Weights of a small transformer language model.
Size: 9 layers, width 160, 5 heads of 32, MLP 640 GELU, vocabulary 4096, 4.12M parameters.
Training: a variant of Muon for these matrices, 83M tokens.
MLP neurons of a small language model. Each row is named by its layer, matrix (up: input weights) and neuron, and shows model dimensions 64-159. Each number is 200 + 20 x the weight over its row's rms, rounded and kept within 0 to 999.
Before each neuron's rows, "fires on" lists the tokens most often at its 100 highest values on Wikipedia text that the model never trained on. A number after a token or word is its count.

fires on: "s" 17, " res" 14, " ins" 10, " ass" 10, " most" 9, " " 6
L6.up225,194,159,163,206,211,195,196,225,169,205,193,187,190,210,225,204,208,217,188,251,236,195,226,184,169,213,204,220,233,196,204,206,199,210,202,194,188,203,169,222,178,178,158,209,221,192,156,216,191,209,203,197,186,196,205,176,203,224,181,240,188,194,212,215,212,196,181,175,204,226,215,224,189,201,205,224,198,190,199,194,187,196,195,204,232,184,187,168,212,221,188,190,194,206,160,183

fires on: " \"" 12, "/" 10, " member" 10, " ." 10, "," 9, "ource" 8
L3.up410,232,183,185,237,171,216,198,230,206,173,173,203,226,218,224,172,213,215,206,182,173,220,188,173,193,197,205,206,217,211,181,222,181,183,173,134,222,198,213,244,243,185,208,225,215,182,232,192,197,175,186,207,187,185,186,203,175,237,211,224,203,199,193,224,204,215,179,215,176,216,200,219,204,192,208,199,202,202,180,219,227,215,202,209,191,212,187,214,206,150,231,229,187,224,181,200

fires on: " to" 18, " per" 16, "ul" 10, " th" 9, "us" 6
L6.up586,196,229,202,198,233,215,158,183,239,230,200,209,198,190,214,188,158,191,186,178,204,171,183,171,206,181,187,235,170,176,166,241,224,207,208,210,219,227,197,255,208,211,178,193,192,193,196,237,172,217,195,222,196,189,182,195,156,189,216,225,226,211,192,220,202,171,227,188,207,206,208,226,162,165,232,202,211,198,191,214,181,197,212,218,201,181,196,201,228,182,201,189,177,153,165,189

fires on: " ass" 19, "|" 15, "el" 8, " Br" 6, " br" 5, "s" 4
L3.up449,178,216,185,202,231,223,180,193,168,196,205,220,157,219,192,204,183,214,222,213,211,184,190,210,176,217,187,184,198,182,202,211,156,201,227,189,160,179,196,198,186,206,201,223,235,188,217,188,183,193,224,188,196,163,181,201,212,176,203,181,236,226,195,206,166,233,213,180,182,220,203,208,204,252,166,209,190,177,225,165,216,203,190,204,208,235,201,207,201,201,219,244,205,197,139,201

fires on: "." 85, ")." 4
L3.up221,196,202,196,218,173,209,224,226,226,182,187,184,190,213,216,211,194,219,211,208,196,237,250,200,218,199,186,226,225,227,196,211,206,161,179,216,183,222,166,185,169,174,213,212,206,206,222,185,195,236,216,227,189,192,188,168,222,164,205,203,169,174,209,203,232,185,173,208,231,175,204,209,203,164,193,195,191,180,213,199,227,185,191,177,161,229,219,221,197,201,187,202,166,187,175,203

fires on: "e" 30, "ence" 7, "ne" 7, "ari" 7, "ude" 6, "ag" 6
L3.up328,212,202,163,228,206,191,175,195,202,216,173,190,203,213,219,236,206,205,210,189,216,201,186,184,178,222,193,224,192,191,230,224,179,185,156,197,189,205,175,186,250,177,232,194,189,221,200,225,231,181,207,182,201,197,159,198,192,216,171,198,211,227,211,232,203,211,174,204,195,181,219,243,214,180,209,196,189,184,221,210,223,206,229,193,210,199,182,237,179,225,158,224,180,201,195,186

fires on: "al" 30, "u" 13, "am" 8, "as" 7
L3.up70,215,209,191,170,217,183,211,216,231,221,214,185,200,183,216,216,224,213,211,230,213,191,212,206,194,194,217,225,162,191,186,208,224,211,164,168,160,209,197,218,214,199,199,223,173,197,189,228,192,209,190,200,219,195,207,151,183,222,196,193,192,210,177,201,219,195,171,192,220,172,219,217,160,213,231,230,176,186,213,215,169,200,220,202,188,200,172,218,193,200,198,188,192,237,216,158

fires on: " |" 18, "r" 15, " G" 7, "ro" 6, "est" 5, "A" 5
L6.up195,224,233,200,214,231,153,173,201,193,166,215,195,191,209,228,216,207,213,231,212,175,195,165,200,220,208,193,191,195,203,224,187,227,201,234,144,196,173,213,214,204,191,192,215,202,213,175,211,180,227,177,173,146,225,219,214,218,211,208,211,205,223,227,217,220,224,221,198,194,236,230,214,176,181,183,212,187,226,229,184,227,243,202,228,200,193,188,176,195,166,186,215,194,218,181,193

fires on: " and" 16, "–" 15, "-" 9, "ation" 4, "ony" 4, "ance" 4
L3.up357,181,230,189,207,197,198,176,190,207,204,177,211,184,195,215,197,167,221,216,189,173,182,227,173,155,187,172,198,211,208,209,184,210,195,208,201,190,202,197,194,244,213,235,209,198,188,219,238,226,231,196,192,193,208,194,195,173,205,190,223,124,221,226,194,168,226,190,183,165,208,213,214,196,209,226,182,208,205,247,219,204,222,222,192,209,221,174,209,169,210,186,202,209,211,194,218

fires on: " G" 18, " J" 13, "," 9, "i" 8, "ad" 8, "ill" 7
L6.up300,208,194,185,195,208,243,198,196,188,220,188,240,178,186,161,195,197,215,192,209,192,196,242,178,225,184,211,250,224,190,197,234,191,209,164,164,243,198,216,209,189,196,175,196,195,224,215,196,231,207,186,194,207,174,199,184,168,180,202,213,216,196,195,183,167,170,207,205,166,227,170,212,217,178,207,209,198,174,188,183,224,228,209,154,228,227,174,208,208,205,197,184,201,193,186,200

fires on: " sh" 45, "l" 17, " Sh" 8, "qu" 5, " sc" 5
L3.up71,188,205,190,217,204,232,207,194,217,238,205,191,184,207,203,237,190,192,176,228,239,216,180,218,166,185,177,198,218,219,160,200,212,186,204,233,154,221,202,192,177,184,185,169,196,184,184,193,185,197,209,184,165,212,188,216,203,206,196,226,202,213,227,199,174,186,193,204,181,198,226,240,208,199,240,196,196,187,227,252,247,180,169,152,228,199,208,197,188,179,208,215,189,205,186,215

fires on: " of" 44, "In" 14, "(s" 9, " Cl" 4
L3.up160,201,200,194,196,204,198,170,248,235,187,193,187,199,175,192,221,190,194,164,173,215,173,191,235,230,185,199,200,205,186,196,202,213,211,187,187,230,199,149,228,184,170,178,200,172,172,203,184,205,198,205,174,180,198,215,198,171,167,227,205,212,194,162,195,191,207,211,191,192,228,223,164,197,198,159,211,218,198,180,184,153,228,185,192,204,213,196,190,226,167,207,217,192,214,227,182

fires on: "." 49, "S" 21, " a" 13, "ai" 5
L6.up252,219,211,184,191,193,223,201,215,171,196,224,178,187,188,240,191,228,240,200,208,207,192,180,197,224,191,196,197,237,200,181,251,178,246,181,188,181,206,206,200,187,214,173,215,176,189,216,215,204,206,204,218,211,234,163,198,217,193,210,183,171,220,172,167,236,185,170,167,244,200,222,198,199,212,196,194,214,201,211,218,184,205,195,166,199,224,165,207,182,196,227,190,185,203,167,171

fires on: "ical" 16, "eral" 9, "form" 8, "view" 6, "al" 6, "ly" 5
L6.up253,220,179,187,225,193,200,234,196,225,208,229,177,221,188,169,190,200,231,169,201,191,145,205,201,221,208,214,226,200,227,170,242,206,221,202,207,222,250,191,205,197,204,200,218,216,203,249,186,193,183,198,205,203,174,190,192,181,214,183,210,202,172,187,209,180,197,197,229,183,205,204,187,211,182,213,179,165,237,216,180,190,212,202,232,187,172,211,207,179,207,211,224,178,199,199,215

fires on: " tr" 27, "al" 10, "r" 6, "tr" 4, " h" 4
L3.up349,196,217,221,201,215,226,204,212,196,180,180,203,163,183,193,213,185,235,211,192,208,221,214,209,235,176,179,171,203,203,234,184,204,179,244,221,206,187,176,192,220,197,199,170,189,188,237,210,227,228,214,199,211,192,157,191,197,211,184,193,182,151,232,196,199,163,176,186,196,224,191,179,216,215,210,196,201,210,183,182,262,214,221,175,217,188,199,219,199,191,222,210,231,198,240,215

fires on: " c" 48, " p" 8, " time" 8, " year" 5, " years" 5
L6.up85,141,228,210,240,211,163,181,206,193,214,209,209,209,215,224,190,214,209,196,192,209,194,181,160,206,195,185,166,182,204,193,178,217,241,210,199,214,176,208,191,197,162,224,209,185,238,222,201,201,186,180,192,206,205,196,200,220,219,217,213,188,223,200,205,217,222,201,230,210,220,185,208,208,202,179,223,178,234,191,166,178,199,210,184,193,212,167,242,153,194,193,236,179,232,196,205

fires on: " st" 37, " writ" 4, "ist" 4, " inst" 4, " St" 4, " hold" 4
L6.up12,192,227,216,173,213,231,184,187,210,176,224,207,176,189,207,198,228,187,225,227,193,207,142,190,230,186,194,222,191,196,190,231,168,227,224,164,217,197,214,219,233,202,210,198,221,208,203,246,217,186,201,172,202,187,217,217,214,190,174,170,184,205,235,208,227,203,205,212,188,228,216,186,191,203,219,159,197,243,213,213,201,230,189,181,197,206,222,173,207,167,186,217,225,172,181,158

fires on: " served" 14, " rec" 10, " appro" 9, " re" 8, " was" 8, " became" 7
L3.up538,206,191,239,183,211,200,225,201,174,146,198,201,171,221,198,196,212,187,217,190,206,157,182,192,175,204,199,208,202,190,195,198,173,202,223,206,236,229,183,219,226,214,204,169,205,215,185,205,172,238,197,194,204,198,230,185,169,160,187,192,228,201,200,249,193,178,200,213,154,217,215,198,175,179,195,224,186,208,194,199,185,230,209,173,187,195,211,197,210,216,206,178,166,174,181,226

fires on: "able" 18, "ive" 15, "est" 9, "ful" 7, "ent" 7
L3.up560,200,194,214,205,210,192,203,227,237,171,152,204,197,210,237,206,217,217,190,203,190,207,208,190,168,197,200,195,185,183,221,192,180,217,187,202,185,220,177,204,213,182,196,181,207,169,188,209,198,177,217,215,196,197,184,182,235,199,187,147,232,238,241,236,189,212,211,231,212,193,193,222,178,208,259,195,190,194,248,214,200,194,204,229,198,162,238,202,172,196,168,181,199,209,199,171

fires on: "-" 20, "2" 14, "ast" 9, "-f" 6, "8" 5
L3.up136,216,166,223,197,213,190,200,192,178,215,225,232,189,190,204,180,189,203,146,207,205,182,195,196,196,189,178,163,197,225,213,197,242,198,199,208,222,201,203,187,152,166,186,235,207,197,214,194,250,195,182,203,157,199,161,209,182,201,202,220,242,205,206,197,197,211,205,232,166,225,222,187,200,218,197,207,186,223,214,241,199,183,190,184,204,223,195,213,177,202,204,183,175,175,197,223

fires on: "S" 20, "0" 9, "2" 6, "19" 5, "1" 5, "B" 5
L3.up157,191,200,167,192,184,200,192,169,226,143,207,245,187,209,205,189,195,206,175,214,192,209,201,236,174,224,190,194,215,213,189,209,236,214,188,217,241,223,201,208,217,194,139,217,191,213,216,196,180,191,204,175,181,194,198,184,200,172,143,208,200,214,199,227,165,189,177,205,156,210,211,235,199,223,213,183,196,219,210,157,184,209,207,185,194,181,215,201,202,211,191,215,214,225,220,191

fires on: " acc" 28, " init" 19, "." 16, " c" 6
L6.up10,209,153,186,195,209,176,236,218,187,228,199,214,185,185,204,201,212,173,234,189,188,162,235,181,158,195,217,193,196,195,171,207,160,230,209,209,233,194,205,186,174,190,208,202,197,217,184,186,205,212,221,233,198,227,196,194,180,216,203,172,176,209,204,221,201,194,221,208,181,238,174,179,249,199,211,156,157,249,193,200,219,229,174,176,174,209,170,238,180,180,207,202,204,177,209,203

fires on: "ail" 20, " A" 11, "-" 7, " St" 5, " Rock" 5, " a" 4
L3.up591,192,206,161,208,196,235,227,160,156,191,181,228,211,213,206,155,228,204,203,196,187,209,168,208,209,189,182,219,215,222,195,212,209,209,192,201,188,160,189,192,213,203,198,203,190,189,220,182,185,192,205,207,232,235,145,200,225,184,227,209,196,203,197,178,227,210,210,198,216,217,202,171,186,233,184,173,190,224,164,202,234,180,183,175,202,198,197,228,192,214,202,198,210,191,182,189

fires on: " |" 61, " " 36
L3.up391,224,171,216,211,187,200,192,218,189,181,192,221,215,200,185,223,196,187,184,204,192,231,222,176,201,192,214,219,175,202,175,189,206,212,218,194,181,229,218,193,195,212,176,168,202,217,203,194,193,195,209,189,125,186,178,226,222,215,219,208,236,197,213,176,211,191,195,191,181,216,217,240,193,189,189,228,200,224,229,204,198,219,185,203,209,162,196,209,198,208,209,221,214,236,221,205

fires on: " |" 63, "en" 8, "y" 7, "er" 6, ")" 4
L6.up584,195,207,186,193,198,216,164,245,212,215,230,220,201,213,231,212,218,207,245,221,213,223,236,202,203,211,207,213,161,206,192,201,179,197,178,200,198,191,178,214,183,194,238,196,181,195,195,212,183,219,198,207,178,202,176,220,215,218,238,176,179,178,194,205,231,186,219,195,181,206,178,211,163,225,194,223,216,160,198,196,195,168,175,202,181,199,192,216,190,210,191,220,178,204,217,213

fires on: "ed" 16, "." 10, "or" 7, ":" 6, " had" 6, " has" 5
L3.up444,187,180,212,206,213,213,187,173,251,169,226,203,180,204,229,231,183,193,222,182,217,197,212,170,172,175,223,202,193,200,188,186,220,215,197,153,197,189,203,217,179,197,194,215,229,209,216,199,159,186,170,191,202,205,215,227,238,181,224,191,231,206,213,181,207,208,215,182,201,227,225,206,175,244,168,202,201,216,166,212,166,203,197,189,176,219,151,215,195,183,224,182,233,180,198,214

fires on: " this" 40, "me" 7, "ription" 5
L3.up39,205,214,245,253,179,204,207,212,169,226,199,174,194,203,181,201,215,210,219,164,201,193,191,165,186,216,205,205,182,184,217,204,194,190,175,221,207,191,195,205,193,192,217,198,187,189,198,180,239,204,183,208,172,212,185,188,175,229,174,192,194,198,219,200,207,199,212,203,177,195,179,207,201,211,209,184,207,178,199,202,161,187,211,207,187,168,200,202,192,217,173,224,223,212,221,214

fires on: " U" 20, "or" 17, "un" 12, "ou" 5, " Goals" 4
L3.up61,193,192,209,196,178,194,198,215,172,196,200,203,192,196,232,227,202,177,257,163,225,167,181,183,198,199,196,187,227,203,213,179,244,231,196,213,180,174,200,216,234,198,161,196,232,214,210,231,160,200,193,200,190,206,209,204,179,218,197,207,200,208,180,217,179,211,222,242,198,203,195,207,172,221,172,186,212,172,190,182,206,203,215,199,199,203,208,208,182,189,185,184,218,156,192,198